{"n_layer": 13, "parallel_block": false, "doc_mask": false}
MLP neurons of a small language model. Each row is named by its layer, matrix (gate and up: input weights) and neuron, and shows model dimensions 160-319. Each number is 128 + 24 x the weight over its row's rms, rounded and kept within 0 to 255. Numbers have three digits each. A neuron's up and down rows have the sign that makes its largest values positive.
A block is one neuron, or neurons of one layer that tend to fire together. After each block is what it responds to, as a language model described it from the Wikipedia text at the highest values.

L8.gate97:160133144160111126107130136148120105176111102108081165118123118122078156138114100148188133115174090193128110135154131093109075119063128130101164169121169094146136134158142108164141134115131168107100175085153107161163128162100142131110132113124114131124137104136141121118093148138136114134138132127130164135121123149126121110118114152140117114160137123151149146154150126127105100114169095091138121118134149165201120135115126112145114115163141134119097111151119114155142109160131121
L8.up97:096143137169166131132114117099094138146133156127126109147095110120097116109164123136138096124088150105123094122102116149123105126129100152157085116134131112150119124095114134109120123079114141126059123154132143136191173130132149142119092117145180128101078129128128107128130150142115128155115119138138161117150071106128123139114148148140129106094122105106167128144140139150141086112156139063168114116143084117136134118130168145098091129129092162098123118118143098145149192107083131
L8.gate169:122107139150152122134155084149134096172112154115129162110091140096097170153156152113111169137109062121105128148101176159104129086161107085124137144147120096126115121114109150118161102128128158086125165141118092138120092114091132147126066097133127088134146149120126107181063145128136136127107065115141139083158117102142129110109112112113126115130181109093162110105149122157110108143138091121156130143097129140133128107142133131118119106166142131120138106132126128090129145140098128
L8.up169:097131148096107136152168147125160128129148115122115108176095082105109140073144147150104120118144144159108074136127091122134094147096134130141102146092114149108140128122173146102117129103114171101102129170140129138149126144092067125151134108129110153136099115092111138108161120127148105117144125121110126120101109131100100102157099127084085109139137138144153118132125135109175150148124098136180114170191106096157075140150120094120123134119125137104158094122145098151148184112089131
L8.gate189:141108103131102089138105105099093154116131152110077096119112157132102088109128110129123103166162073142112122146141153119130101138129164149155131131095108114141107118095138135073127123144112139096136145139116143147138070140108119134137092123122139122121129132174125173134106179058117097141091081119130144109183088103083112137103145113092123132122128080192131120118160116130166170172136121112162134128130144122132121165151111099106109095122133167080118109104098097095123123097113062
L8.up189:166130134165140125141108097140136110119115143117097139153124084114117124120193152131135085163168136141089125117159082097098136106144099154095105094133124119101163097139112143083124109110076079136139127124108120126123132139132215109149077125110139165102120142126110149131143124089119119155155113139105118153127122114124099145100127129099152142113155126140122126087109164148142129153158092127108096108154157153129109161138091139143136131124110125104137100131124125126144132135142145
L8.gate435:152127136117104119098130058134146140073104115165113089111107123179142158164102137160121130143135089101147165117122177074143164131127082111095136136126134120133167071120133108108143114095118135101124148145116125148135120141117121168129125132151129102117154097154118106114120125149132159099115132154078155106139149114148143144125139104145113155113120123149159188125095136111119098066115150114079141158120128135128118111107129125133160117104102095111166153104133104125155144133124123
L8.up435:148130128086126130110088119147127124128099110139140130142118174154145098086132096121128194117123132153105129093121098102133122138147141115120112150133091115138155106152098094107129147142131159136101142133104121170139132139138144135171088123144149116163131127094122140101135141188144181166152155158149121101122124159098149132145101121132142138157147089122104110110090133129089087085127148156123177137106044166150122130164115109098149133133104111139130170150099123109106139131140132
L8.gate499:103152165136145096152114119122104095146143129062109098131148155113145135138118109118086148143139102122105099129118085116070103095145121151121146107101143112070150136114108122145123089136118126125112117119123159118129159158128147135109101092118138173112123107128144127157088111115110119119183142119139122152141132101160075132141116116138102113147149065105119146112107117142128137137148174140108112124131134164153106140129085163129099162130105141138124133128111186076155067134104077
L8.up499:166123153112136169142133094147156109143113090077121138140129146171139130162115135122112104130110112136108125148150180141088105082143167144122141159104141127134121094132146140089115138149122080135130154121134148167131133113143121110103107095141120102082143091174149114095108100131120103098069098159155162106142159084152147120155126157131112108138185127125129133106151148126141136127175088160109121128129157143152151180110106092105083146137116123135159116110148135147137146149111120
L8.gate537:138136161128119164159120137177135130151117115140096136136158150147112152147132091112152089132136112122097093134083166146140157095134161161113132128161151075151163123114145099150105129101122136139111138125154128128127125121076166148123084143121111110132112141141126133132153136128113111110088153162070157114106119127100121139114085087085122155096114153127134161134130137118105130093129097108149146088127126136154122152152167098099127154152145128130110129182096179132129164104124151
L8.up537:136142126164131135164091093127145096127149110121130137132128074083128151124101150149100133082111160120083143164122109136135097089130074132164109122155132105074122122148097112139110131143116123115126195137121128081134108124142110127099083091154166145142157127145119164132133092147110150144157113100119122118118123126104120178166163094137166140144146145115147109149126142129184112125141128143139150128108120114078117106110134100133153134108124124080150101129085125112125136141145114
L8.gate657:158095145136120115137126119144092107066059145092114098143114145136112097104170146186145097106120135110122153120173153124139116149160159128129108102119114134139103137099148106160117144124111065093143156129168136130103163139083113146102087177142123127088143081124114115127114128137094134118108101110137113129158149124116137122118096132084171114109158074098104126125099171088170133139136120088108138147147172111138133099172125173139145188143069153135089081167152125135101134089127160
L8.up657:122158100130119118125167140160133117080079131103126180136142112128125134111137097138099121139093048125171167170116141140116151135169135161135121133087119125089105144125111131124117151105125142130113136107102128122118159133140144102111179148125114124121077122151108111169138098072142143120137172119187122093128130109112135097145109116120129158117127123123119102123117095136152172151113143116155107164122134137147135154129126131147085112091174124127166127120153121130132107182151095
L8.gate699:142165110123124131144100168151149135129139151144116118150155078147107128121123117155146123151104120136097136149131143125136115153093105136130153128140097178113125134110124124094127145137152127099106134080153152126168153171128090151154107127145144148101123130098116098161132171121115117157138142167180137107136127108134150122160112130109124110112140136128144086147149125124133158186102140095112119118131144124110162113182109083126154196110129087161149145122113151105133071104134136
L8.up699:130144175116168156097080125103140116114137158120109154150119160112122105145135143102173136147133094108090083125184119176097153134190146115134085081101155124130141122158134145162143165123093139169074077133124148143098163146114140161122122091132121163111075133135122123154117134158107124117145137101138146129139129140142116133136147122105108112138103121109125159091095100096149120148123128113156123142153100122135094141149130126106070117144154111140117139138095104146116143125100128
Responds to: Plural nouns and table separators

L6.gate69:168131185120139118076140105140120101123138126111151101125112160130101105126116104113154132103116157137133146137101098093125103126107154143155122088173109153125140113123122147154128108123119166113117140142120141129132106125133138106121102147137142110155136149138133178104122122094103156136160078138116146131136120090150106134142138104084112134150125103161158139112121105165096084130103131077156133101111139122102140133098092075118147099112105112097149064107124114114127158150125125
L6.up69:123112091134141128136113158097134141134149107125133148167083118186138133088130134170090122096139118140144107105120104147143132149137073113127151120170162137114141161111125139158130118104153121104112131153138107126134121125161127121107134086092140145130141127132148156157154144113183139162113090122137143089144119140134112172120168086133190123146127146135098131110103069154096096170110091131144110138101149155119164175125105114086117166152133200086109117144113110129164152098131137
L6.gate137:149161159088131089086175115129122116142095132148118162122144121126096143152128100169158165107084166136172121137117142131138119120132135104123110149094160166101093153147122085141124122154126111102092165161145135116124143094132117127112105149162129097132119150172137068116069097158092111116138098078113123120121145147128115112124146160161161140145115165125156155116123146127109124121122115126125130111129109130142157121105087156117148120148140118141116130130160112126173169107125085
L6.up137:152135109127110140095130102129121138151133111107132130125113086099116162151152138139091155152099151113120096122140127128091175127131107174142126119160123097057128153126114136120136083120141116152112149129143172149135125135167087145119140143166123134146157100130148108106109150186124074110099147184101152151140089127119103141087108120116092137106153111134138143138115110090123137157163122141155065149123118144085122104158162078142116154126152166095131103202173119129122153090141143
L6.gate395:116118144115119166154130150119109171168118144143110135136154107109097105108135134178148136134173150120107142141119139137118105178111173174140135160134129142118137130151165115131138090082120121131090154080160120132100107107131140111135149149133128198181115128141156141125113140110060161131141086114125090148119114156159112121129113099124096176117126068138160123144106116112130153158102124137144153160123115121135144161078136099129123107140096155107155123112095158164105119138154115
L6.up395:124125200126179165116108117135156156143103119142124147083124107196134166176139107119131112062126100166126164135120098154168150114140145122128130126157152074136180104145103107150098117120128148145120174152078100181133111120154110131112107074136140095127129106105109150163117137136150144062135128100136136069173090125111143090132127127132137133131094139156115116121161102136108145121107116120134141094115129133127140143143115121114097108124132124142133078121074140086146161114129143
L6.gate455:093107119096119110129146116183108156118136156120103142124134126120078130080126086137116118125182139127076164151125129120085118133107115176153096133144119147102122148088114116140145158118144075136159156081138164120125143152170131112153141112134127163104173125093155136132166115127113131151120112155133102095146167142135168170103111113180141154111120169110103136100141177111138137165107153125159101146155105156128095146145161120137187120155165131129131136155097106080133128106148114
L6.up455:138131170134116182119098107139110112078111109085157165160109142166129138145124088151147120103194140128147108100136138145144114132126116115148093132090118101089110114105103126103160129143121111145120120143087137136119146148166095087132130137111122114090146149098126157117094117132129180135131104096140148108136146120130154126161133114114179103114162086133132107103166099140077112129146141134071147116129100102128164124158161143134107123147120112102103095141140112137133076165133097
L6.gate542:104116135112115152167125126114145109117161170116117081122163135145116154129144133126156123097157137109131080157137105123128091138091154131149130102172197078125065119131102139121167136113132112130119148103128122139145122098120125136116148099106130116122138140169110129168120179126132137130118163119102155107112125125112165154149139170130119143173120124095106117137172071126130112127130152143117146134104119099158127136141170127180126111127127131176165096138110177159133139088150154
L6.up542:122086127116153123155133109131168104129171120104104096133121115095159171079139132154166131136075148124153104128083167145112119159146133134129108134166138139107149068161081099169107114152101137094099153111138166111117089091116118159112153119147132149150164127090071111158120122149148125110100154075119088110121159122121091151143103125130158134159098140134155146137137109126118100137173134132134107126107132091095135149123142097133107104123131153127160110114150101114156143106147141
L6.gate646:146143098165092131108143105180182101136132114121120145099142120132156141119103091126146082113144183123122113101107117124097101117087152156137134162140165076153118112148177172144101140118138121149110171116155114137149137127149108156159162104111126134132144101093089129114126169115171127106130134108145132110143103132148138157151139140140145160109114148113143128131171102071162116136106177119122135090105128154126123103187127159162139095174162133136086122165111096105146135136165120
L6.up646:140148124138152154156115127131131073158123083104118110118113137089119143147129082144129083153136130117114139124122141153132111143113124100075139109133136150054141123146124106094116143104141096127118152150133123147134121120067134169165144126138126075173098148119097117175138096077109146108129119133136157137115150153094132117123183151102168127147179071101157131138108192138104143082142134121168134120111145111128136126126077091158131131141124152147149065120127133156178122090135112
L6.gate717:086157107153130204134132130147111104120135120120133152078076142127151107149111084141084172109160105080133116099182121093112107158153152103169158148135155125130113112168136133119134091136153138126124143136112150160114141117110184141106119140138152106138114117097153145144150090144114153066128131155125087119107137122142096141122130137190123117145152126094107116104124141110111144139118128133099105180104131108128109093109132133078166135171134089080112143123102094151156134118143146
L6.up717:135151100104129159145141109122113083110103110099148104094171161109123150096110124133125135167106122110116102125145164083130125113082162121135086124132116090108100154134147120116125144128126164110104155161115091099161124110159092137140154129105108137100142128137111111162148108119137088152130094117132152112104161118124145128121126141126142099168098095118096146127161122116124149148107131137140178149063136103111173127143145095098147095134137133170096161073120105147098149118133158
L6.gate742:081150155130152137138124092155147139148166157118130117145146158138123138124130104138128129124151108122118109169124142180152137097178084146120147157097138151144108116134135120133116135116123120100095157157112145126127088149116108167101140151102136170121126117152124114111120136119125142130091160150124148125151111115114180143094119118148088110129119149181123173151142080165098126142133116150121137077104134120109102119109122091091147130164169108095102136139104138147124074114156129
L6.up742:113132139141135156140125099151158134158155117108140179176145119150135183094149112123141115077138109135159141154125101145144113136129100166133145149103145142162139115104127119145125125143150144150113136116139087149141125122132123146129127140129115095125101137141123117143147119115135107102141136144149135063135142129095158114075086149135122138120089105139146153114134097129089133150091146139116087102133142137138136145092080093102132204142131105070143091119099141160115057128135146
Responds to: Markdown table row boundaries

L4.gate283:116151164176144115106134125108118112091136094148166122092098088119120174124131127134154128136120158112111169152183108098162124154094126166158152118130136147118157114194150126168142116131132096156178177151110109121153167110155163157115105119095157127183098116157082145199079143124149157120100125122122114126129160126087140114137116114122114139123125141123072072141155148139143160098124144119121077116136136161101144094162156097101147122137175108134121065150107091123158125139085100
L4.up283:103164121134144124141155104085098101080137090138140127162125035148093143137196104126132092115106144152109188133093116156152139161110155161128151102134152115126106117135154145115133114141136159174103120135133118143111158116151076118135129123177167149115114176120177165142117105128101091145124136123167140170133123145093114128127120121147171129132138152105095125144170127154133138100168184107130152124114144110100118116214158087128097167148132133075147096163094153117158133156105127
Responds to: Table separator rows

L4.gate304:166123149142158107105186149167137130173110158141133118124148158106147117147141135125143128130151148166128146115115107100146116124145080144113115143114102133110142110089115157097158144139119149112102059155159105112088172157187075148139099125151150133123155123116120134162122129099102147158139135165120146083118118122141146101119139085151102136167115105157149117138130114067140148152130102099146161149134175138128144146146107174118143128055134158152152132083090134195164156160141173
L4.up304:125131119146103147185130140111165159082111103099122134133111087120128100114090144090137113096116126114165151143156139127129187111143132113104128129109115152118148165108133097151145151144093149087119144178170117117141092127126174148097120118137158137083094095156106132114138122132129092152155111073125132117150124136141153132073144106123111175081160110108113129130151163099086115197127091108149153121123134113131142104133119120127158143141145137128151138123148116115113131136107159
Responds to: Middle-initial periods, word fragments

L8.gate4:083094118142096126145163137115144098137136110133164098124160120156122124169143135125143129143106120117165111149099113182146137138134114161118120141129125095132097171134107102146096114085153108111157134129132130131101179129150092123085137079139143139120101121129102098101116163103103136140098137140115127123127141085109106134137142122147145086117133101175115078132094140127121115067115144101113105134085122126126159137146116144154111124128118175096101164112130157120129153162135093
L8.up4:117164116139142133130118129121106113118129098127116115150132140103138142122160154150125139142115130131132125136139101120083154150136141167108149114129099145152163065120110107119107119128118138138184134168101121132058133144135148134146091100083155129153128111119141112145131156161102097090131113108132107124092113144100069179084152141119118163086184137143108108105120146085106116117135121158147136126090125093138138140159122119109121142124172134104132177120085151124123190157141132
L8.gate177:124153132113171134139168163083081135139175167150101109128148084147130143104125107136085119060099144103128107143128140150105148155164072156119113150135147149159119121098152138144095117124143137106143154160130107175108129136134122103164120112131168103090175116121169133146132108112131146156136131126134148193102142129142107143144105128168144146129083098174148129147131164124120138127123125136151162154177155132114122117154135106135145142101118085105125128099134162121118111125142139
L8.up177:149146144096119153125130153147164165091125147119122142163162144157152138150078090116149152111086116079133117141087108129135097083175132103141153083119136112120143091121147136102115137153148116170107127105078156100091119175134107136164132155086154165142123124148121115165099154148133154145162124125113151130121145126112155126168120137127123077121097084153131198150113134104145163136082093134104133118148090129162133130133156123137117121104115109115142098103107116095156101131110089
L8.gate349:086111097107160153143109172168148188140158115154155114108124166111128137084078130131147132130118116125109103139131171112114116114148157123102125134104107146155106131094135120129129096120093118083119107110137106147147116133131088106109139142117142168173102129161127135104106114165110174137116077139139165133119086083133154100133111103130116145107057140139127133118125138084165128118117113107160113137133118105144120125151124163131169147138092135122129097085126136091110172138118103
L8.up349:122121130133115153131121131119093104146210142165161137155143169164133115124094130121100124155091139134117134107125122101139139117090103170159136107088158117109121128085149134120115145150142133138118140140141158127132122116114158135136120164093137118160147122110112151120127110130105063116131160108159157115115101145123114101148145113139127092105124118161162159104099131155182107126074111125130169113136123111136113131147118173108077161110118112128152131138109124148114079119126132
L8.gate517:128125123091119156139091162123116129151155136103127084136143144128073149098105141162113118153153115112107142135126121121052168170170075134097146142095115133059128140128056150142186164166147115107149133108137116116090132154159146105149129139098145128122101130139120135133087119125156180137130120125121109114137166124152137131111168122148132102140117132134144138080151154130160148159100076116153128122148129138113133142105109121147123160094154107100136114197112130138110115118139132
L8.up517:137151112127107148138133158165083105132150117126139141174138091115152159093123128141167113105124127127122130116113078147110124163174152122135151091137111127104121131129157105142111152126098135154115144103147118127151127132114075155162113124182114106092133115170154108179106157159077082139120101147141139147164135148097181140125158100099133150130121118112114137117098101071142133160088145139119146135142106121092140132178131134134151151129134132118145157114084125151148130107136150
L8.gate602:111074080130166120124138139122133125105115103138149165147138092095136106126077130144104109127140145134147160138115095132108119087118129138124088131107152157122145165121133135150118181149165138122132115082165147122111167106165105132091183146133121109156110093123087133137114148128120143103092103172068154119165124115169066148095134142157135146149109153154163145133134130113092124141102093110078148143115129109100134136121108116155134178147135134131114151121169151139146091132115132
L8.up602:109169136110114110131106106152143118112126134129171109093109084112170157143139152179110112105114168103088148157163092161132084121137097137123142089118137144111145106109140116119131159170124186165112093095118131126133127119113104135126118110146145130127089136126164117171127114125116107169064113145089144095070125109124133063053108087162163087129144147124119091113129109089121133115096136136124128114090157136169105089133165119106107126165079120151087086100122181104152126104164158
L8.gate612:127123115114144168163159113096134113128096159148149136124116149119143113102086121095103157192163147134124103095088131134099111139148153176129099078106096141159151162140135110121128144137126150111120139135124132123138137113113106090130138147121150135167149100098162125111093140107110098146062147128139126167093130141112136120104121105149119140150149118104118184137054134161120131154142118136109129121157091087114113104137131155118162140107127143105127103117107102119107140143157099
L8.up612:172071130132064127117125155137138146110157105079121152122161147107142137113132102156122164103137139043143139134155127130114057108127131166132114126133116117157102174149081116109106118129113153138101124130107116117133118104146125113149133122117140134127110115113117115153170114120110136119111132118104113123146119151119151127162149088192158144085150139126115118089082138107117130148128114162143147152088134123090123121119138087186103130125064195143097123146144146092115126116136147
L8.gate614:100109106116130123138106112111175139130158125139144096135141131105126095084099138092115110123134120139128075126120099136162157150151128155120123155110187124101080186174148107098100147146155108136121174115111101166092134147087109154121127146105155110174170097137074144116077116130118131131091117147087117104111081098130138063141167093140115170110120099167113105193168134102100117163119125103116091122112135106126109120132156150117127131149143132134142131133103156126105140145100124
L8.up614:159117124124138107116113141099083125149120142153151124075196102099110114170090160118136164160164076128117118127134116139100170129159176150115123130111141118186148132139150102109146134155140137121157143160141112108154134118112104105109142118102112092163124076169121166156116156101122147137157148118157144075145133137126077158164133113141109098127128084137159130137132122113164095111145132148113128156089138117113126125134138127129100149149131104134130144083162141131093125117170154
L8.gate809:162099117078075179170133159137108135160126121115134137112137108109122113137147127108124123146153163129103165152107138138146130134085151158121145114117146116099131140120149151112173159118088115150146098105139095127104123117102109119086147084107131156125176147120113149155164158108117148153103128126121117151135128145192111143112082134102088125123113154172111141114104144119165104122129089147129128110097084112108145127109113153148178130073109149126158113097167154132138117140164169
L8.up809:130097166109136179116170123113093114151145113106162114142105151109146115145116124119084139152185119130148169131128120134104115125140128157093108080147142139136130187151169124121149122133182122161139130137149118109122130093117152136177161113098174132171129118125138135143117152169148143154132143130149109109113107166132145097136195134137088187123120137155142132143124151100130124099154105171091116112136167133157151143114142127109089169102155108101122137183095113154147116137115156
Responds to: Surname or initial starts